Weights of a small GPT-style language model, trained from scratch on English Wikipedia: 901M tokens.
MLP neurons of a small language model. Each row is named by its layer, matrix (gate and up: input weights; down: output weights) and neuron, and shows model dimensions 256-447. Each number is 128 + 24 x the weight over its row's rms, rounded and kept within 0 to 255. Numbers have three digits each. A neuron's up and down rows have the sign that makes its largest values positive.
After each neuron's rows, "fires on" lists the tokens most often at its 100 highest values on Wikipedia text that the model never trained on. A number after a token or word is its count.

L6.gate2563:134071137127126136127155188129169148138092144124114135146134108157122096106154113128130124125123109124141138165131132163112093138134094074120083112138140105171151126190124147163082114082155151111170085148140129159142152164117142171140162130104112150133137162090131091160156121170137131076107088122137139123149116179078108104151102110121148119121127128101127130133152142108126130114110179132131121122166103135101086119172129134146143173096149102141140121160119130160161106142106140110123112119102114146133116116111136121125130085100110135108152132172141119159106134128135119125
L6.up2563:113109120140095152125172122125133145092173122066113102096170128124117149133115169136161093118152089122166144155167124123113158105121114151121109119118139116168121110140153143096107092052143116097128128152122120135143113116122133141167157097153117090149082153111129118139119116116135140106106138126154154099166166122152157155122077122116148100129132162092137157153117145117174082100146112097169110117173124114135072111121131131109156110112094154147117098143133118143134138123120147144124142147091141118115129143099096130135145123113130133122118096090141126148158128121132119096
L6.down2563:110116135158137145148138111106152135104148130094116142152155106108143122115123137112137104120147172148079140157123161155098113115163145133102118119135160153134128145150088137125169133137097098137159107120076152110104149138137120134147135137124151090077164123142115077135122138129112111096121122186159073139133138071136135101126160107135126109154128070083126140128118145106110159141100070133111129124145132123099118131127111086174139172153162137123188132114097148135136161131134166157119120105103143124119144112111148145132105144153128104149134107088192119177126109064147119140
fires on: " in" 27, " to" 13, " In" 10, " on" 6, " Ko" 5, " van" 4

L6.gate325:113135101115136160126142148107163105140139147118122090179124113097146113111123141173125133068146154141146157094125157139171140121127122074073115139125089149128140120130110074148129088135114125155146132129091125137158129110119153138120109132129104192147105143146109136152101098080144217080165130136080069105120134082128078163131142120171125119124147165071156158136105167104114124137123157113079103113117121176112124129151157148121131114120082083109154137122175117154152109119167143152103086177113089142114108141105115144108153172166134123173113162132135124097127111143123138150
L6.up325:121140112152115124134094116075117100124120112159135103102127133106168147108083123132149131153149095097129145131108079110125117128112120124110155139096121151138118125161108108108123123160113150118163121125186126123151116149144118126100138112139177119123131135135136184154128114149121146148146135135136124108141144148132109128126105120130167098142122159132134106127134163149114158141131126077091128131145141171125121132132130120152152087138094055173148141121121117107126135139134099120123131136075120155118146164098136114146158164150110092090109147118133172143164157128139094114
L6.down325:104125139107102097145124125096151154143142141152111111084136106146161103130110108178115131142102103060101143151151120186133107088193132078137165122104094102079118140133139107118125157136114138204182109169140144106105134122132129120195120167102146121120113116162121155123110160138117160141137112092120164109097084130121182132167128111131131130158113133121170132159126106139141125118173123156169126104114094166123144111125132123137129113109113076110120136171113111129160120099135108124130113130091132158135131130094162124127131130127096101184150160121112126132137147154166115132
fires on: " (" 70, " non" 5, "\n" 5

L6.gate2169:129138095173115120094083135103137130123154116158149123145113103163145146118131098126097116095124089129108138131127087119104122142140083106077110130126165082144132146111147131145141088156123113147113129077175120095149141095146123174141141143144126127143156124152131163146115109198147121146141096117096107114157119098126118147075174152140119108135139115140159157131144106124087103126114122101120139142102101122096125157109130107121124126097109178142147136134085130149141134118136200154099157112142139150118103136138086119105141132079138088138099144097128116135183132148105135147
L6.up2169:137142107179137115145145165142153137109171115163105108134109128158135121103114101146099111124169126165140120146130118094092145115112152105094143113106175108116166134068100122136094116099139127140158109132100167166139117113088107159158132104108123189122134123072133156176141125162144132112086117123086126103159088127134131135101126117146149141133158134135124133119145133110126115138121117150106115179135098145111096108114139169133098092140125075160144119158157154146151119127127142097118096050113112122154121148165114120149112134095167156152143125132136151147122086152134127116
L6.down2169:103117145122109103148079137098115131091112167134176131164126113118163171097150151136120151083084106121147114145144152132141081151192079151124146136164112148126120119157114145138171172165122148151115123112112089111078169131135150123146139140223129092121120160099140133133144135142104119158116131157104124145152168153158133135116129067126123128114136138153131097152133119147145145145075110112129135185101103084147170157128127090142141127091131149123127117133124170133100131157175145078093158146149149118117126145148140138115147166080121121151166138106158069105142170113128119117
fires on: "\n" 33, " |" 18, "-" 14, ";" 11, "|" 5, "PI" 4

L6.gate468:118100140104140135144106144142109127157109163146116123155089125121178134125143106170100138056142144115121087129153179161145083131121094165090142076096131110135141145129128148149081114146126074109129139101174106103127125138170104149113147132127121116145142121102104142170135135111105097162122115144102077112116166088122151113122127121133152111122106143104143151103147116127128112117162139146089144114130138111127122125155186104090099149124179120117139105147149117131102126157103116156138131092134166141137101148099127185115183147160141138112152121179153139136136102155123154082
L6.up468:119084155132131129129147150115120107111139150119125158117080158093132132167181074143157106126129156121091156158152155101141135106115118115118128113160075120134146122143106133119132122137128154133161121117138144123104124147102108112083091113138066089099157134154114120106162135103122147156119160144090097157176127126189145107123126066143149125065138110112123115135133140146167097083152088083121147169132129131086136144109146121110128106087127122139158149135084152152120128107156117142157164084129117142116153163108119128140155129087122154083133151110131147126167108164074135117
L6.down468:099135142105089157118116145117087126095147141140169153132099118107122143102172123119113149134111134113145117182170157118113135149165158115139145153094125143153143141079142151128150124105137122132114125116125147136120160091166166089133136115125156135093143149123151152137130132126150136112161113141108182132134139121135136133106155157159131156127155123178111109116125117130112145112208121094106120154128133150131127119155127126141133128113130150136134140199160153117127144147131102135098139168186117085166148130143138120148106095109098144130099142121140111137113133093131117123
fires on: " |" 50, " " 9, "5" 6, "-" 5, "\n" 4

L6.gate2817:147155173118132167121170156130127113107131127084096115129132160158106137120132106144144116125127098099125122126122123168139101150117113144141091144192101126150155107121150090150057129107130114162078127108095154131117114138111133084129139155076112133109133161102138131103155089107158106156143165114109075147119085095155150142118135100126145155129142138082132149146120159139117116093160125159149137103117148126110189140154167170101142176108135108154118127140108144136156128136131101108128176102133158146098138109180153119118146184124158160163127139088163140110135138149087163139
L6.up2817:154163107130095180144127137096092080135132139112059133109140141140085121123137159165149111122146104106117121120107165155141094117142106096134089147191110117134158107114141118114101100118111110163122126102114133104133098142107116127145113135095167119085131149100147142131112109103159111132153126150112078096118081090162097106110127098081118177125142141100129128138108161123130099124147145158093137124157122145113156137133161154116136159114154134130087103153130133108132104074086099110143162133119157121081136090161158143099127155155174103113129154087170123072116116189121157154
L6.down2817:088091148153133136113101115134160107156148128136162138149156154089140144118108133122150134160114099139094111141139142134163080129189086155128133179117115116165097187140145106131119107126127143112070140157138122121113154135084104140126146127114145092126165106134168105166124129120149168086123142101159148052136115115141103158193141128137141151107157149106092112107113134127095092134161133146120130144091114155090162152158150131110119153144112133152135159125119109160117100106102107119137122157136097110084171077120102126087120156154164129140087142158088104159114115108086187136
fires on: "G" 19, " hold" 13, " St" 13, "\n" 6, " G" 5, "D" 5

L6.gate1948:123151152114144147156155125112151118129127105134130080157173125136125137126121115126116165112113116125119151127127120093138110149113117105137139060138133126132144141125100143114108112133126146098130127182119081112112137156112153109119137119076127138100144130099130136125167109130141171149130126121121099114090145145091157131173157125083091129132073154071126124117129131098097145121113153137174097110095143126120161139119110116086122102104120109150129109137108148123136148136151111132167126157118115121132095111118151127130120064116158133127136095134135073157127157092142116156
L6.up1948:108097108125084131128126112129140129109111114143135122109148118121116129117119117145162081126167114163150161098104129144124132142137132112138128114133162145138131108157096121140112128092117158159168083160151114118134131156093172107119134140138138135110139167119141125115179151184097148125124177152100151107179163048117129123140146157125093127105105153123128101162142112085153142145099153084156127171111149120147112115133156123069118118117104084129122130169102118149111110120144119144126101158117147123166082131120167179118180110139132124136116107100132122167087145129136129111
L6.down1948:130128137123148107069153113148139125171148163123139134137164107104153092124129188123166117125129114098081110127125145152135152154203110132188160129147115151174118127120158122090154111146099098110115124144107128119142104143157141116120119094093124130113103168153112129131148128131132138132159114201135177123146171088161095138141094131154195165151142105079103119143136087160162139127149176153118098159155114138100122126120146128122130141146129109119132100115104131104137169133102167141135119169131121153116108145131122148147111085138120095171098139094135138134110156114161141124
fires on: " on" 31, " in" 20, " the" 5, "," 4, " around" 4

L6.gate540:120112135124085123136094142135176074115130122094158114109091180076136165097117139127109192097175155119156154125150145145109136159118105119103075123170104144091133101169149136122129141162134132132098148091130129142117152101117133150117139098163119133121141136135131139081132094110170109185177164168084102134162120106125136154060088107133096150128138136160101112114121123132121128135103104122134111124108136132134144156105152201133124101098123157150121117133159081139117072137104140115130123115125151125140144110082131183150110125114159154097137134156161122142135145109143119156
L6.up540:140097144139147154167116112133118064099103129145128158104119174141125138127129104120115134169140114135107134142069150092134133153091109125149126112143130117177179102103137119142120103127087145096168107125125118111163118136101146098120104151140164124123146148157141164102174148134120083151152153120090092087155129150125167150121091097128092148125105090148153083121138160152155174137097178113129142087120115148160143114118147142109156113123091113116152123142105123120128104131114149171110143157141147141097149149121135169109175125132136116130179110154165152130143102120116123129
L6.down540:146091090102160141097115103133141133109139141109141078155115104110107151111102130135132122121163073115124163127110118152121137144132076128147150141110171145116109097151142089141129173177127117168100091134121119122151117140045120100130137081129124158150159106167122144125130168168131126141134145184109151094154105120131152126115131138147109095153138151148086135111135109091148121157147110135121118190137149130108159160183163138117097126115112174115129127087159110083126138177115152113100138143147132131174082131098142118183105121112146150127153145140095136106099143130104122148
fires on: "\n" 78

L6.gate1891:140115115099131093106124151153091115138114177146118150146114105107119076107103133126132091113150083121107085111113080109064117147111100113094111100193110137138089141145115142092155167206145130106131116099136163152142096100146171100147114117121117124166112147118136143116111112142122118101115163160123145116148116148097115101106138156128109110183113145107129142137114135113123097155114124074150150145158214096095109170071101112116136139160080161160138117102161076129132127133100132154122131139184164160131126139091117140128145159127114123121119105116118156155118096145122081158
L6.up1891:131173132102133092134159124139088143128164130145139090173098150117137078129137125171148115119137101133090071093100145143091150099143143079148105129165143120108122093116124094122142136163084140148134085119105154148087112112105118109118133119098118126145102172135112078166087115145113104119111137124116104126144113152131126109050122148089116129125152109124135132174116118153111084127100159152133098150143144153100120105135093140172099190172121143119094118133145168135174149113117138137179137179161159169152168101150095119112124128068102134129138106108149148146129133085135141123
L6.down1891:163113154080126131085188128095100133144126140113126123135131130126142089134150128136088163155114163159114129118093142154169138100186114125151162147123126102121091155105146122122119114148073111156101123065145093126133192118104100118142109160148142135133118199132064135133117152161092144164102138114126111095098146131126168141119093110139117124135113112106121114113143130131156113147136123147122120107106119126166116151116143123138155159098089128141141131138118147101102110098147145128094090133114097089083144111145080113123079102131120128109135130107126091155132143089122176086
fires on: " the" 29, " a" 20, " two" 6, " |" 5, "-" 4, "1" 4

L6.gate2025:126122109167138092095088078123137096159158169124146131147097148096138170190136150179153089068088092119112159104102094101137122102094137130122126143147103108133169134151126132128143143122102120108089149133105151132116102094144123145105101185110149115108147154127139133076104113110145118132155126147126162080127151114094173124149169135129138146129145100119131146129078134126145107150175104119087116114132143138111129149101137132156108165143102096115140124094163103129140126162121107119152125114139138135179148072100119142118131143087142104137117105137158132103124119135128080136
L6.up2025:147154100163141102136140105096126112147099110145121142118093162143132111145149107110140127121122122137114106096116086141106127155093105166147131136179144070133169132129166101150130162136086117139118123139116175110171114083117143107126116100115148137191120163103197116120124062131111085129160137167134175144128140148160122140130125096118139177171132096145154110121150124122120131142146169158115140147086115124118086155104105103149136166140117106146146146141113134067102140134131130109165081114142159112108118146151142129123113122119121138132166124116109129141126148136133116118
L6.down2025:138127112129136129092124163127158079149139152103125145114106133132149125155137140152113070133100128140130134139149153161088096107219147110128093145108144111146107142113139124115139125147147137089109099122115155090087127150095129158138127143135098143124128111130122107115143101109136136134107134140150089108098139137146100138152154077126123118144122115123116104172139122071155125128149131127099125144116107168107120111142095115172131113098143142101097134131114097164127145154097091151196145113127114138138141113107136148109113134095115117102166144133125120149139138144153116128
fires on: " |" 62, "\n" 28, ")" 4

L6.gate979:099157094152110163100104138116131144100191158123138142098128170132170139131152142123158111154132086133085164149100144112127136118133093130129144145130130110088139130148185134149111107137167120127136112130117126096178134167161168142124108131105149170152144118131132169159138131138158113086118139060119139125154152141132146090158131150133126094137153150133121135187112173150125130178155162101112128099166130136123125146143109138116102110115121154124144100144098133104147118136139166129142154107102160156154090129111139121121156168104161121152101117111152153140133117103101114083
L6.up979:137155129133089151133127152119125197102155155130155145100125132108130140158152114148139140155162085117125127102104100143101125116119139091128107135118153170093112122148155143132111082126119094142105139105082135098127159152153129143128139103154169169157149135104139119142138132122108115113117153103099137150143139106128123120133118121161140128124083107135174099128165124133163123156107172082124108077128104160142086127144149133133105127132069147116131104158110163132151111122114183149137129114155107150152111086103144145130164140086125126107094106158132132153127145087094158160
L6.down979:103117123125100118120145114102114135127157136122114112140117156123164125137136186113114161141137089159148131132147102145152154174185147116109147115113147132125146141107125133154117157126133126117167110142110135141128147107166099172158150162087146119134096143113154163139172166133126135129130179124159109130201145170109120120144110149163084156146106110135189139151097123125113104125131152114146084101163133156146104162182109154161155166131136103152103203142152147120135170141140167151088155116112151145132131126122174118154109148142170104153105105121152150122132122124113082111
fires on: "-" 30, "|" 26